MLP neurons of a small language model. Each row is named by its layer, matrix (up: input weights) and neuron, and shows model dimensions 96-223. Each number is 128 + 32 x the weight over its row's rms, rounded and kept within 0 to 255. Numbers have three digits each.
After each neuron's rows, "fires after" lists the tokens most often just before its 100 highest values on Wikipedia text that the model never trained on; "fires on" lists the tokens most often at its 100 highest values on Wikipedia text that the model never trained on.

L6.up746:164116156122081120084149093117113158116164086117131183099177126199091184173119166120140108154135139177133073090116175133126113095149115162156128123203162084097091142144136109161134121131072184109154163098099106094156125119168136178176142143159136122192194127120150122095128086100106109140074181114146113143156065166143131085140106059095123158156086122155162083128113108090129048091109
fires after: " ", "3"
fires on: "201", "200", "/", "202"

L5.up899:131080114123118143143080075112050138107099138178164154173083154173104069178081097178115103146213182091130114095091133090110119127137169144140186114161138129158116172161118127144180138144199155127108154091134144148104205159102093134103146166068141178105201072093116103107169153100112109164114138110128173186138114127077078115141159128129142137117134163147112095116112121122144091137138
fires after: " ", " |", "D", " living"
fires on: "202", "201", "200", "1", " GF"

L2.up226:094156117067137163138146088136139141128154159123167137145120121125132131106139111137162130079120140160108113151093109131206077178185100081070109083119157118124162131104139095065063094113100099190109160112157160081150114116136102125125153092099176176113170106150188092139124099128129129195189132131159131143152134090125080157144079123094134067097160152158130123110141160116108148084139
fires after: " |", "|", ",", "==", "."
fires on: " Win", " Val", " −", " Loss", " SU", " Career"

L5.up1147:209138151098118136075132199106061159122119145129095114131164143131142100094162106086132047093115141160124117169065156069119143138091102188181133107095130176178087139168183131151122081069177117183138138141054111118099178131087137139109059109194205125086124130135116140075148097130107117183124142101137223127168121098121124128135147143109134127147145146175153067153093162137134173119089
fires after: " ", " (", " |\n", " \"", " %"
fires on: " |", " |\n", "|---|---|---|---", "for", "w", "["

L6.up753:193124091120137145117105071190162152114166188155127103182124154135072124130178080131151094192112172178089123178087145193105176146132116107109178115117113176150129152141113102096113087156108121147152139130090110125057113167134092173105107086122115161131131108192149098103165147230079162117093121163110133128125109134095134085156143136117101130117120133038093121101145137168119119035165
fires after: " |", " —", ";", " ", "7"
fires on: " ", " |", ";", " —", "aw"

L6.up809:173170159133162146158104082127094085188171154094144124114117136167097126098167091149126164143113124171045116055100092178127142195067149150127146086149141116101137124125170062125103206083107118123132058088106153087122085088138118106132113090165165122132110083115137139119130204145156161112111134196165130140120191141114123183119145094102177044144114129164168173115130211173165142163047
fires after: " |", ";", "4", "8", "7", " "
fires on: " ", " |", ";"

L2.up777:178157138154136149167184114155080142091125149114114193194140089127049108117168097137124147130182155083134063136076140091128148114134093125165095159080116175172141124115114130102211068101118132089055165109101115145144103075125108126113079120156142105114119122091156139130149112138109096162151209154130177117104174081147113183115108100121095094154128125141144125158143038133111140140077
fires after: " ", ".", ",", "6"
fires on: " part", "47", "27", "42", "37", "41"

L6.up1022:086133140085136124074103162105125094139057147151103145104157121174143130152168121161154108148119128113065120129097127130149142161181117096085177133119134108123132096112089103090102113129130161119163085121086094137097158115142148121134133126209128101135146092119137070166170120136107096150161123161101118148176076103173171097172149147114165053155172138085170147131132111127089112113156
fires after: ".\n\n", "\n\n", " |\n\n", "-", " Executive"
fires on: "==", " G", "orship", " Council"

L5.up771:171168149051150116120176129218124116111123113172143120071082167126154079120088092103145170130111155105131163096149116154067145110077136130111114125138109152115141167137174126172182102094171132104187132090167160131141172116117075099129181139124153130164143074167090128069157139094135155123169187106117160180109139102097082133072151104115170121189110121154083117139150116169122114096155
fires after: " |", ":", " "
fires on: " "

L6.up884:114141147131139101169152120094144224131052099134137139108131113138135107197126136131154124139129153060111116168132105141169096127104150113134186106118097131112176127151227106110121077150069174108126154133118142130180137135117116102150193172097094172158169119151181045147160108142122132131101109127142129133129092051158146156102115109177125143072148136122137139128147134117108123062148
fires after: " |", "°N"
fires on: " ", "."

L2.up56:101135144106117151127092081090104155122094113090057130092145119115185148079100102169112129202100048108125107168073114120148113138179121130135152167104131205149177131175133136154176120139122127132132134156111187160136184168177125080151136133128154113115128086125159106080164133132073137117167062158112120113165192097126143138134148123114137103126108102136142086092091140155136147159157
fires after: ".\n\n", " |\n\n", ").\n\n", "\n\n"
fires on: "==", " m"

L2.up702:145095109149108119149104172137143122142144152131150141176086085128124076126114099111046146136134096122090151133186113119062063106126114124156131095117144109221117115160143149143174123164097128173060146108124116125152162103163105096101159189117081134127110115112187124125139184123156033155137150093076098177156077124107179124120124084113154206101070176124113088139168080176152097222119
fires after: " ", " was", ","
fires on: "201", " born", "-in", " |\n"

L6.up313:090099095142144153156059166112151137176146175140157177102123135108167141160106127150064125080128138156147085078139079082148127125062121111147096094190115118133125076121091096142058114115154150151138135133154190052144096117165086144060156073129133127135183099078164144043125125107093101082102127125133080134130170140143107127165142115148113140084099155138166126088132103101147193144196
fires after: "–", ".", " Alf", "202", "c"
fires on: "0", "on", "1", " vs", "3", "2"

L2.up1016:163099151119153093126181092141151093117114075103125117074175078196142196124111078151085182121111163201069124147098106108084081103171167115126151095076128131081136140136114115163138156198042157101051124166160121106140132135108098157105076137072171059137152117172090128112142151144107099140061120075122137092122141143150181149183132094105111093105117162140156207127137110121133097138076
fires after: ".", " in", " on", " the"
fires on: " May", " However", " Although", " She", " While", " July"

L2.up1095:180086109105136137137091136153118195054148175141127095125132085106136088147175078116031149160138102127145130141178109133166151094096088103161079084124093092140133148155115188114150116151141161109170140143136062150095153061126094138091154150130136080147151130120115126103119136069105084127134140130110154150175114180148104115114181126093149150139078096139157119163111089109166072115123
fires after: " ", " ("
fires on: "197", "190", "187", "185", "186", "188"

L5.up181:164122110079136171111137147175119163074155092112151123138183097146107112100131122145166082066067072132130151169149068133098155125139159162173134127140138111114132137157172099168145143130066163129105169130114129158105148175097180205145135125095105122173134159055099124156167136115162101140145163164124113129109142065119127126081090126158076159144138093076117148162131101158117081152109
fires after: " ", " |", " (", "10"
fires on: " ", " |", "6", "4", "200", "191"

L6.up300:138138123052138132105153128156155128140129142245155097146114144131126099171175121109086142153151073161097132100077126075088110127111144143065139173067167109105109127164101096152116103097175132194147119098140134093117134128066135119169117051167154114118155139161118076127128120116122079096176145074072134096147137112141076177195065049192170128164068140109195092126130157080121171164140
fires after: " |", " ", ";"
fires on: " ", " —", "0", " none", " |"

L6.up1067:147144138093120090159169162138168171114132120140142114077138126137201117158171196149085127164124124126108165136129103103169175154157137082148132190114078062130148142208160147083142140119155152179115145142105113173120078086162099153167148167162130145178095145202125134116104094101135145112111100107195128123122112143140112089128165104110080148080118161117090101082149077189083146103156
fires after: " |", " "
fires on: " ", "7"

L2.up954:219175152120116133099154146155097122175127121116139138105082122101173127104070143146113126108164146148076119189127112136122110122089109129129159139103118200179154111139130117074121106150107130164083099234149113187137116112073119123089111142153160104141150137161157080132119139112105160201098138121121112177163179060127094111074104134118080164145135096187155076093128106118150111132152
fires after: " ", " (", ",", "."
fires on: "25", "40", "20", "36", "for", "35"

L5.up744:158089128133162202109182163065077127138162160125151147108082132078102142097145138215086105147152111142114160083111110126149125149126086076117178095164137163070110126216126117189105132179109163179142095140081125135097091078117093122151093114064131135194114157118176140100151141109121114068161115114194134132159113206120153118097093087146117141158084161122102127123162083099099108166081
fires after: " ", " W", " b"
fires on: " |", " |\n", "8", ";"

L6.up791:095113120094185087092128150108117135125143158161156092125148125102174196149115136145133140141147125126075131090130157118150133113099108097135133051130159105139144119178111130143150154108137104130143162065141163101108165097136135071101106102188118134087129075106079137108150212175132080094165131133175109095136165146176171112116153195155158124115173159148143041216094120093167150199088
fires after: ".\n\n", " ", " |\n", ")", "|", " |\n\n"
fires on: " |", "===", "==", "|", " is"

L5.up513:165055171125129084197110131133092123123202126154116068092149130069123091105136154135102103110129132148144093182123148142074169139083143103159131131080154133122177077186144138176150119063160191115165142147105175129178113086075176176145170120106149067096120217084165158101148110114118143121147207104115099163119134093107149152129108118109150087135133090173108057173101150092112117178130
fires after: " ", " |", "5"
fires on: " |", " ", " by", ",", "5", "1"

L2.up866:114098073106113133102100179121198084074119106152149095140158139119149117066157103151064144159110055168166145106101137181131086120118123168108104104117170145108129106103115090112153169119102125158130167088167091097097122162063157131092096129100058117123147219114135100126185109142129079123133080141118170220116142124144149130142084127130093126137124154102139118143143109127144098148120
fires after: " "
fires on: "197", "198", "199"

L6.up1092:135151124112153136183159110111150102092090216136206103060138157171122169100160188120149104112152118098119173133129133107120106204134135137185194160092136097118133091097138135111103147137121125134141107206120163151062095139157138115122165146102179083110149129093144185135135106098127179111172034160084152131158099114117124102100144138131113122118152129155105193141134148151087154112118
fires after: " of", " in", "200", " during", "201", " Sup"
fires on: " the", "4", ",", "erman", "9"

L5.up316:168104202095135113163149140050159149149155147128129149139077154099116108098119028162093125148174125108158111111077163153106102116121120121126190170100163066117176155108079165054155114121184101147139121159082128139137197158162154118097112150119140176090175094164139137136130160162149162082140070146099127147173065120114106129151161119118144112188095102173161131125127120147162123117166
fires after: " |", " ", " —"
fires on: " ", " —", " |", ".", " |\n"

L5.up320:164134165094168113152124163036114136115146142115179136111115156092101110101141124185148108114123166103105064198029150094066169160163114125126144120164141122100113126128117143085152119094161161168126120156118169147155126142078084119083118124133063173070197174093107121106169152141116146123126143096123184122155095078057105196080149150081120168148116070148104158163131112147121136150174
fires after: ".", ".\n\n", "|", " ("
fires on: " In", "In", "or", " rel"

L5.up767:097153202085137191143144083112099149121166151125139140123138135130134024077109082124171144114187101180108092105122134182174141175142127105121127082147150120152101140132159166151108207101062103091107125133067097107128101121171076141103127112095095194168135113182157143117117126119130176153121135193139126163151112152155127133132176092128166123117154132105148097034075188099152096162126
fires after: " "
fires on: "0", "2", "4", "1", "3", "9"

L6.up868:118144109072142166121138109146119078181206158122098176134120158116139155133116082101140155173087127165133091120164103133181146172086161089091136170084064086096132109179125069159125107086100111142085144106110119098079167190119108131112118144131111110149172160139079088130154144136121116181109079155150132214133083112149123103127123115121134157099049196196121137095102100096097140124096
fires after: " ", "–", " ("
fires on: "1", "5", "0", "3", "A"

L5.up44:105182112082141128111111120081094135155115091125182079095110134130176135085138102112137082112132118191150115098145068124159143116111139130147156158134088117129146164138139129167166177068095114105111203097111179142097120067165118085114156101154159128105169143159094100144169130063187122148045154173118077140194064103117135071141108115125141134119134125122154098145176154165083102211095
fires after: " |", ";", ",", " to", " and", " a"
fires on: " P", " B", " p", " ", " W"

L6.up190:159097098053137117170161134152197096123087175073159118077151095161098093208122138099129128176185125121100095133123159168127125072105174112132103119155121190097142169103070126124181107125154152150174136119100133091140083105081106077140119119160127086135208081135123138154135151148157093113117150177117121198129120166137109150113081121132094135132160175108122080112093155148096119097114
fires after: " |\n"
fires on: "|", "The"

L5.up468:137101086095096113123134107106090123112086140105145107110139088066099092115098115150124084145130117101136100098190063121154151145116155158143168143121097182093143116118165073140123095172182120173144128117159156090125137150127154100153087144096122191154209119135123139102138150162193099125119061149124197194099143103133152114104185121120096134106179151096137098136062094123127174095123
fires after: "|", "In", "On", " |\n", " Time", " On"
fires on: " ", "|---|---|---|---", "-M", " f", " sp"

L6.up1071:121117132112141110137149148093147170164177182128139154088068116160149095101151091134134111174148105101102150111086133161107091143084205120087125140093153184158105101078136149100110135118176123170163144127093115141180122124198080161095157168079122216120177106135215104124123090157144130149124066152145147143163035141146109100123135087119121105103142127126142149075127091116128106179134
fires after: " |", " "
fires on: " ", " —", " |\n", "."

L2.up295:187091122096120128088168127210095140088120151124162172142135126141111095125143116091143053070165140098118112126179155109143103135078137119125134166097141152119186143106085150107190137104106148079172113069141111112101129096124114122144150104205154095125181126100173123128090127127130155121128145176060128186147120134130179087084116095146138182079108106094140065106133167081112113147083
fires after: " ", " (", "."
fires on: "190", "186", "1", "193", " It", "42"

L6.up639:221089127056103140097112122167086128101127088120123147122164101113110115141112090121133088163125100101112091147119086132106113164133140060111116100084114182191142159172127161132170139128172123170125166158137137125097087086115170160089156108127173081109139156126127119078066112137189156052102199156112139176112092122136184134125140133151118077149139160131109092133134145194131147086131
fires after: " |", " the", ":", " a", " ", " of"
fires on: " "

L5.up345:189070115113131118166136184176177068129105095191181152090131187165106103102170152120069068085130081126125149062090072118142133129124081116109172127151090133141104165206140111155148150078119080086132174153117179104093132111052162130219141151165114168122117129125184094094127151138157148085103138109140141134082124125111158161174144131143138117124106101137103147130148155154153145090162
fires after: " |", " ", "15", " none", " Davis"
fires on: " |", " "

L2.up1013:201083122116126119147135148173124099072138162175177158124096119149137093079143087092119110191126157080174164172141071141226129155102157059165126112117114104116157159147123146148145110063108136110112171116173074084085107131190140127058050167101113163165133183074129141136144148101118148130113106047099136152102141114110099153115136103132170142124177137186139130116127151141082116141107
fires after: " ", " (", "'\n", "202"
fires on: "1", "11", "3", "9", " Rank", "14"

L5.up776:128057132115180111133145171117109151113157139124112141126075109144156125119094104143124103130088144077168089156115161097116157128074187087112159146109130116113159135078128161108089167161079130110122164152114114128115162163173131143135096192134160173078122106095075120155157147164134182118109141103159132101106055087091146150069199137088137180135172154081150142145150103168060121194145
fires after: ".\n\n", ".", " the", "|", "-"
fires on: "==", " S", " was", " \"", " s"

L6.up96:157127174142085121165127125191151097180187177145212121141155093089111157072114150123124120115155123149098146137093119142137142123158118127141144079077118125187165121152152132136142136078119068096047151201122114118122083117064128134156102125101127130076140119152173137065175138143148168120135118140117127054129167126099115108173108163101063078180079154165083057173136120163084120073124
fires after: " |", " ", ")"
fires on: " ", " |", " |\n"

L5.up960:118073144097173094143127161096107103151163124129152080151161085113092149123085127178124192074112094159070096180052117171146142173131130119131212136115108108097178121101149134114149147134115089159128107103094111075123117117143150198153130151121086161144134194152085143138094188171134160105057091142115174182142099133076103141192117135132082195156113123095092135177164184143123109140099
fires after: " ", " (", " Street", "'\n", ".\n\n"
fires on: "200", " (", "for", "ole", "/"

L2.up1104:149135185050109146145117139194102171106137194173154144118075170146118127161086066121139132174193163128082121059153110174156112167089130127107109111170181133114151158155138157079139153048122121157113117136150134120096112117076134137078111079115111163110185155125101126118136117106142121110090143166141176157109168090167120152140129123130134108055076127137117102144161126171104114041214
fires after: " |", "|", ","
fires on: " "

L5.up1095:166097129059112126100141138130153174105111144079194116159159148137137149086132091151182127127143103146076125171141110132142150104171087085119144132128164092171122107207119162093166108083176114143107138129119087108179102096110136155085166133067195120080125166126159113180177120113186127133120170104116108078121139121161128111138143133150164100155109156106193114159136127153121133142091
fires after: " |", " in", " the", " In", " over", " under"
fires on: " ", "w"

L2.up1026:107096115117140116160147103117201123128158141109133097091150136179140156149061168171115131186149095119205078149095095156142119068149076113133152132126067141105195108112102163111077126126123110089121103181140105180121167131043085104164122159148090109148118151130131134131151121138152087162095092155124136128136095157108142152143149114156141103067135242072142111126208130121125121044152
fires after: ".\n\n", "\n\n", "==\n\n", "==\n", " ==\n\n", ")\n\n"
fires on: "===", "==", "===="

L5.up600:113065106092093120139094172099171138180129154098114089143077089121160109234120138116097153195126130171134106069113083170112125069108142131147201112115138153066115098117150118154071117169108126148169137099130126120074129104118098112145102124104074116123142160137108115107139197148148092088104166141084158086161088153141139163058168092114141107138144124147131148158156141087129069142116
fires after: " ", "|", "\n", "'\n", ")\n", " player"
fires on: " ", "199", "202", "192", " (", "198"

L5.up179:182169141090112135126160070145168128121172120116148145152105147127141091124142083028124106184181129149088129124032163153076114097176140148114175100119118121089138200117140186079092132192130131121145112118102136076201071077139131098067104106133132123091150107141157101125128099158110142137111128125173138109192101121140190107138150075160124131115059131089128138143079168140145120028114
fires after: " |", ";", " until"
fires on: " ", " |", " |\n"

L2.up199:117154106185103126163138142138127037107153126093122084075099102131089126102135174155056128204114116131096097129052111132119132113126117130100132139107155101186123074147142160116219135104144105174117188148078137080109141171149118137116112130102088142180081116071179177157115099132168049104139184056092144093087086175171119116118094125097102172171161128193127083150110189151094103103131
fires after: "uz", "ure", " Red", "line"
fires on: "uki", "\"", "dy"

L6.up22:170084104109151129175122128146106116158132115122090123187198121179087124177109143159122112125096132113106193212137069177155143176164200160131182103124114126112125108142131140154110120134089122075163146075171130163097125114116165118102089141151074111120091165113137130054152122142155144160141103145070088124101111159103177147085136086115085137150075151196135091169125153102095095132141
fires after: " ", " (", "\n"
fires on: "200", " most", " b", "192", "-", "199"

L5.up438:167101082097095158108106109133101102119114105132090102166103117110113149127066132143093135114156091133093153103114130180105071089082133106198056098121111132146169121089118145163191121158105181120165137075079122163158099118191075131171152133141135118154142143098120129069091145185145147124147158163121096161167073172149107092118145059083101141172132099074128151134140124144091137118094
fires after: " "
fires on: "201", "200", " on", "202"

L2.up313:118090121065133104118126152150136077155117165098082117116111157118154164148072160071144078144182122100122163144135138149107146063149104106176150129143067101170152063124124112153135146140128075138158099134115130133092190136062103118120131136127125135141080085139163073185082151081121140110198161139095126105083118097092115155118092134112140084174119128132151121108177146156100132176111
fires after: ".\n\n", ",", " |\n\n", "\n\n"
fires on: "==", " he", "He", " sometimes", " we", " tra"

L2.up4:175171173115081132122134134163091192118136126162124119151137131158136093161062112090121144091141112132082087132118152162046139071085154176081155145118158176078060137126105070130175100132185077091121119141138090118147090142193137167097155146128130113120093059142100123116144143131129107194120131094129174066179103116138177093063168136111047123104092117134162156173120106131099129068156
fires after: ".\n\n", ".", "==\n", "\n\n", " ==\n"
fires on: "In", " In"

L6.up799:157109124119164065154165182133172137118120120119131137156121140110141148136142076143035107153132150102078170093114130126111195110177123117155176124143130228115115072144130128155168177145138084128133124146096120104106118032189137132113129143108146078144096144114156116167127140105162125092153109139116127102094130115105178162157211130075050120202140183083102073121099144126136078172061
fires after: "|", " |", " It", "A", "\n"
fires on: " ", " is", " was", "ly", " I", "]"

L5.up253:106084178130155095169176149153137182131128189110162092114105096106039146118173166152129142161121190135140134114102121163176050124099117117136107164079205088117089144164093136113107126142095127124150126178198087168119165145186047085120125103125117099143095125095138085171173117066121175159116134127116092133118108113192138166136124075162079167092097104091157116136113135134126156097137
fires after: " ", "–", "201", "-"
fires on: "5", "4", "6", "ap"

L5.up642:100114109132083097201177101165065114119051121118149161058126122135097130120161101100124087156113117093124098115130139146134093103137159112134193096145148159143110131192147185189133110120150064106147111186186110160087131062103109121113160174056161100109164162113139105103215153114129139096158123162151142174172141075144063124147102157135077118092141144119110128122171110155136091117099
fires after: " ", " ."
fires on: "3", "2", "5", "4", "6", "14"

L6.up1094:118110150129100099230149139105102074167132083137190157154149172122189063171142172112039147087163116087130148043117160171158142146119171102184129100172130129097124093179157110138123161074157143126104159096061171118090122086163136171102174070072139109142113091129133144084122082133063096111153137132100112116078127068084100147124089140072171121121107168079158122112119165119099205060092
fires after: " |", "."
fires on: " ", "0"

L5.up847:134164141086121106153147153121101135138116117145132081109141128140192101117056086177180158101106134111120134138132133153164181136173117117157152088133138129161146120101134124128136218137049074090085090137081126176134105092116120116170158142124092154160078113134144058148127095075143144074140179169119137136149135088143130146152160130141094097116125153081127109102119068140109101147212
fires after: " |"
fires on: " ", " ±%", " member"

L6.up495:152126164092126158140100089156160165158168045097174136108126118148139058184153098142098174127135168141063090108184069137113202116080179141144108158147081094111171162140087160109105141128074175154138080116164099145128181091107162086092123056103087137162090134120156161114092126112147146198127152155136110103150097135149124084136131116158143102103119140108160142134151096164172144117182
fires after: " |", "th", " second", " April", " November", " October"
fires on: " ", " in", " ("

L6.up111:096140126159147091144076111150117135108067134173127120121077141127126133094121108157135098161112068121189101120156123175117091113153154102150135088180102169142185114141115138129127096073081078101131141158148184052171102148121083216151135156093139149078132203198158159059192128114059139141103096107109131164137177106138107163148133102171149082113136171145105117146138136101156150158158
fires after: "."
fires on: "0", "2", "1", "9", "3", "5"

L6.up445:161054132118142088137200120109090121130118151090143141121126154127179112102064106138147078157179160137036112121145162108060152142101093130138106106117059166117120101122161106120100191130124094142085068173121118104088100104079094165140125181137189132108154127097128116137082118042095162146137182128076150134151122114186161143139169142158100169120132116122131137164169114139151103137098
fires after: " ", " T", " M", " F", "–"
fires on: "1", "all", "us", "ix", "o"

L6.up507:169131145086157099081112152108119124131143167090107108099149169109169166150098127112097107115162118123101148122153209105171116103155136179116161120107103109095087054195137091166100152146129160150112110091140168131100143094137133137137120074128146064105143145080186156095158134091128161106150133126101135198187120181099199123100106101087161122119123070091097114139101150106163163154098
fires after: " ", "–", " f", " j"
fires on: "202", "193", "200", "a", "us"

L2.up1028:134089096131146117130075137161179161102152169116159149128121150140097128165128141137120119099115079122128154082126088151126126109102114111150092064095107105105223122092093134153105114127138109113203186065151147156108246190128149136112140069139136103150097149100127146103137136112086124110130135107127125127105091105091081131125107125130128125149121070172183189133128140099157134145154
fires after: " |\n", ".\n\n", " |\n\n", "\n", "\n\n", " mi"
fires on: "|", "==", ")\n\n"

L2.up490:148114082145117124116122133170157162135150160149118065104167141140073144152087109063105177110085098188128148112060082178184088139156126115102140180113090107090108071141085121162162171163077115073082150106100117138102115120147159125121160136098114130163190125183161204125149121194112117162134109105146123111160116131073125083116205102179069090129123139135160136090134096126117154126134
fires after: ".", ".\n\n"
fires on: "In", " after", " After", " During", "After"

L5.up434:131149163096134178124153103146168115180091178178076118181076180101172092103189118102070187179131128095092084111124147070179088190051162139107151158056091132127120125134126138078154097124143113096138142157087121132167115108132109137066107144126206192205093082221110073145163104103112142162148144134080136131170103121078137154139153122163117103102155168118143108123109158128102114070183
fires after: " |", " —", " Ref"
fires on: " |", " ", " —", "."

L2.up1117:120102118164121131096151176160134121087141122130164122133148117187146143092117119117104158146149139109089061148147092151133120148078070158099143106105145122108121125139203081094124107037106096101071178162104141103168160113180111097113098139133140134118131145081113176104088127057094087124146123177127090071091085149108187119174146120106134107142143107146184136133147143092143177127128
fires after: " |\n", "\n", "==\n\n", "===\n\n", ".\n\n"
fires on: "|"

L5.up137:082106119150152168058130170046068178130106140082192096110151107098158091089151087124057116134124107132089169061106143112100115148059115156129089140115107122131152081120129133224142137077157163139148171097121139183130158147131089075090095080116094067087126180110131196133147129119110122074112177176115132104141088129078115143142224124106098142108156160130086098188155111145166109180150
fires after: " ", "|", "-", "–"
fires on: " ", "200", "201", "202"

L5.up859:110133112139130151115099077091106116154118126146147142142146134124154170174144053112144137133216096139157104157098153140092160145109193109132198175132150153086110145143118157171072138164152148102201164177156127117186126169126140104167117127085199104151134123097153128082117104148109075104116132158146171140135133146108107133112094142086178145098084160140053037150134110082109112143077
fires after: " B", " b", " J", " r", " R"
fires on: "al", "is", "as", "us", "ous", "os"